From a checkpoint of a small transformer trained on Wikipedia: MLP 960 ReLU, normalized queries and keys.
MLP neurons of a small language model. Each row is named by its layer, matrix (up: input weights; down: output weights) and neuron, and shows model dimensions 0-63. Each number is 128 + 32 x the weight over its row's rms, rounded and kept within 0 to 255.
After each neuron's rows, "fires before" lists the tokens most often just after its 100 highest values on Wikipedia text that the model never trained on. A number after a token or word is its count.

L9.up127 [121 129 171 165 116 135 165  66 107 143 148 106 150  91 157 113 118 131 128  71  97 143 144  75 143  88 158  89 147 111 153 134 143 104 167 107 124 118 120 112 141 140 124 113 159 115 158 115 159 100 137 168 202 161  57 151 139 138 130 109 146 144 177  95]
L9.down127 [ 95  67 176  98 127 112 237 117  97 140 134 133  89 123  94 133 128 156 128 111 129 110  76 133 166 105 150 120 145 151 106 105  92 113  90 154 128 178 166 153  61 123 106  84 121  87 167 111 164 165 127 126 193 110 136  78 195 124 150 136  90 107 152 144]
fires before: " of" 45, " in" 5, " and" 5

L8.up311 [132 151 117 102 153 129 113 153 120  80 119 140 174 130 176 149 151 140 150 112 107 136 124 116  85 133 127 109 111 111 119 179 111 136 124 163  75 141 103  77 110 119  89 159 176 151  77 105 176 133 133 142 110 144  74 123  95  96 151 134 187 105 177 107]
L8.down311 [191  40 123 143 135 114 137 122 120  81 112 125 111 145 119 112  49 124 159 118 177 182 122 127 124 104 164  61 177 127 106  99 194 107 152 115  94 136  94 142 119 108 168 155 176  99 141  68 170 138 152 166 137 123 117 106 124 107 152  84 140  93  75 161]
fires before: "==\n\n" 12, "===\n" 12, "==\n" 12, " ==\n" 11, " and" 7

L9.up628 [107  56 127 118 134 128  71  58 146 138 151 144  93 134 157 176  81 150 105 181 130  51 138 100  85 165 120 122  86 153 109 143 118 159 170 156  85  87 115 117 157 137 120  53 126 132 126 122 153 101 133 135 143 143 130 146  88 116 117 129 154  94 171 137]
L9.down628 [125 111 127 146 110 156 221 166  68 111  65 167 120 153 106 144 112 130 193 104 124 164  92 131 143 126 109 137 157  92 129  73  98  77 119  85 126 151 106  97 143 114 148 166 126  76 105  75 165 148  97 133 122 150  97 131 160 160 130 178 179 140 121 126]
fires before: "s" 57, "t" 5, " of" 4

L8.up528 [156 121 186 137 107 126  95 143 128 111 137 148 109 104 198 119 178 216 101 127  70  94 167 102 107 101 122 106 188  58 119 106 138 109 153 136 116 120  87  87  96 131  89 101 183 160 139  79 126 163 127 124 149 147 131 127 109 103 105 124 191 129  84 175]
L8.down528 [135 151  74 126 160 178  58 127 208 157  91 162 138 119 149  89 109  99 138 129 148 120 163  86 131 110  74 118 102 110 204 130  62 145  84 123 151  81 102 114  85 128 113 129 127 106 121 139 133 163 133 143 117 185  81 144 132 120  99 174 159 185 157 148]
fires before: "==\n" 29, " ==\n" 12, "==\n\n" 11, " life" 6, " and" 5, " ==\n\n" 4

L8.up362 [ 76 119 156 160 129 139 144 119 136 136 122 111 133 129 129 150 141 142 127 139  80 110 136 126  73 122 129 107 148 116 120 158 160 142 190 158  95 126  92 127 120  71 140 167  88 170 137  70 113 130 163 109 128 147 156  87 100 116 135 140 151 211 217 143]
L8.down362 [168 125 100 179 115  88 102 153  98  79 142 105 108 184 161 139 184 135 129  80 133 117  97 155 140 141 109 178 127 155 137 106  78 138  60 179  89 141  89 135  94 194 112 148  83 112 147 146  73 155 131 101 113  56  89 154 122 132 109  89 131 104 165 147]
fires before: " |" 41, " place" 10, "==\n" 8, "==\n\n" 5

L9.up592 [126  90 111 102  99 164 118 166 146 131 143  92 125 144 206 150 137 116 174 133 108 179 139  82 104 169 153  94 166 173 131 170 144 149 129  68 136 122  96 169 165  97 165 151 109 189 147  82 130 139 107 109 100 133 137 160 113  60 140 123 134  97 194  70]
L9.down592 [ 82 101 124 169 146 141 204 119  66 131 127 132  82 143 109 119  67 148 138 145 150 184 125 133 102  80 133 165 161 122 125  63 146 121  56 121 135 114 124 101 132 125 206 103 102 120 165 135 105 134 132 201 136 193 127 110 118 115  86 116 129  86 126 210]
fires before: " |" 90, " hold" 6

L3.up851 [ 92 144 148 133  90 122 133 181 127 132 144 143 117  97  92  99 143 148  75 164 126 126 118  84 159 138 119  78 183 121  93  94 112 113  86 138 144  58 125 146 119  68 125  88 141 206 137 117 162 103  95 119 142 124  86  60 114 123 128 116  65 134 179  75]
L3.down851 [112 128 191 166 136 162 254 155 113 136 120 112 148 104 127 150 193 166 103 158 165 118 152 138 134 117 125  98 148  81  63  96 131 116  82  94 117 104 160 149 130  81 159 136  58 155 107 155 124 131 126 105 167 174 105 135 111  79 123 132 118 153 125 118]
fires before: " as" 23, " that" 9, " to" 8, ":" 6, " for" 5, " by" 4

L4.up798 [136  90 150 132 105 100  52 115 134 113 120 102 139 121 108 188 122 180 118 127 128 118 132 105  75 113 148 142 143  85 176 156 170  79 151 130  98 170 141 121 179 132 171 138 136 122  80  73 121 194 137  53 104 124 120  90 103 118 136 124  87 209 138 169]
L4.down798 [131 113 102 154  79  33 136 175  99 159 130 167 148 190  91 100 124 137  92 138 146 110 124  66  83 132 211 162 113 168 188  79  83 123  77 119 107 123 142  71 158 153  35 119 109 127 139  82  55 136 105 161 105 157 108 128 161 176 151 150 120 139 132 131]
fires before: "-" 23, "The" 13, "===" 5, "M" 4, "Ch" 4, "B" 4

L2.up390 [127  76 127 126 158 137 152 146 164  80 148 117 162 198  93 180 121  90 140 146 154 115 167  99  76 106 169 130 111 124 185 129 137  80  98 140 127  91 129 139 154 131  82 108 126 118  76 110 191 124 112 127  40  92  60 137 176 183 138 107  73 125 192 116]
L2.down390 [110 137 131 149 113 126 143 177 110 148 106  84  99 111 117 147 162 157  79 119 119 137 175 157 191 178  79  60 101 141 133 161  96 103 181 157 134  94  91  88 110  63 202 107 108 184 163  60 113  63 125 138 129 135 176 129 107 154 124 134 177 144 129 113]
fires before: " is" 19, " and" 16, " was" 10, " are" 5, " in" 4, " on" 4

L9.up90 [106  94 137 152 132  75 128 110 190 127 141 137 157  67 143 127 160 106 137 192 128  74 159  99  73 195 128 120 183  89 111 165 117  92 140 140 205 127 140  82 143 175 103 100 117 177  75 103 128 123 108 171  74 175  80 179 122 149 117 150 154 127 117 142]
L9.down90 [130 100 147 163 129  85 165 103  69 150 116  66 135 130 115 109 148  83  92 105 168 140 147 106  64  54 158 138 100 157 168 116  75 197  89 155 131 171 126  86  95 123 133  65 133 112 120 143  53 188 183 138 120 147 106 153  67 167 164 158 171 162 115 153]
fires before: "-" 98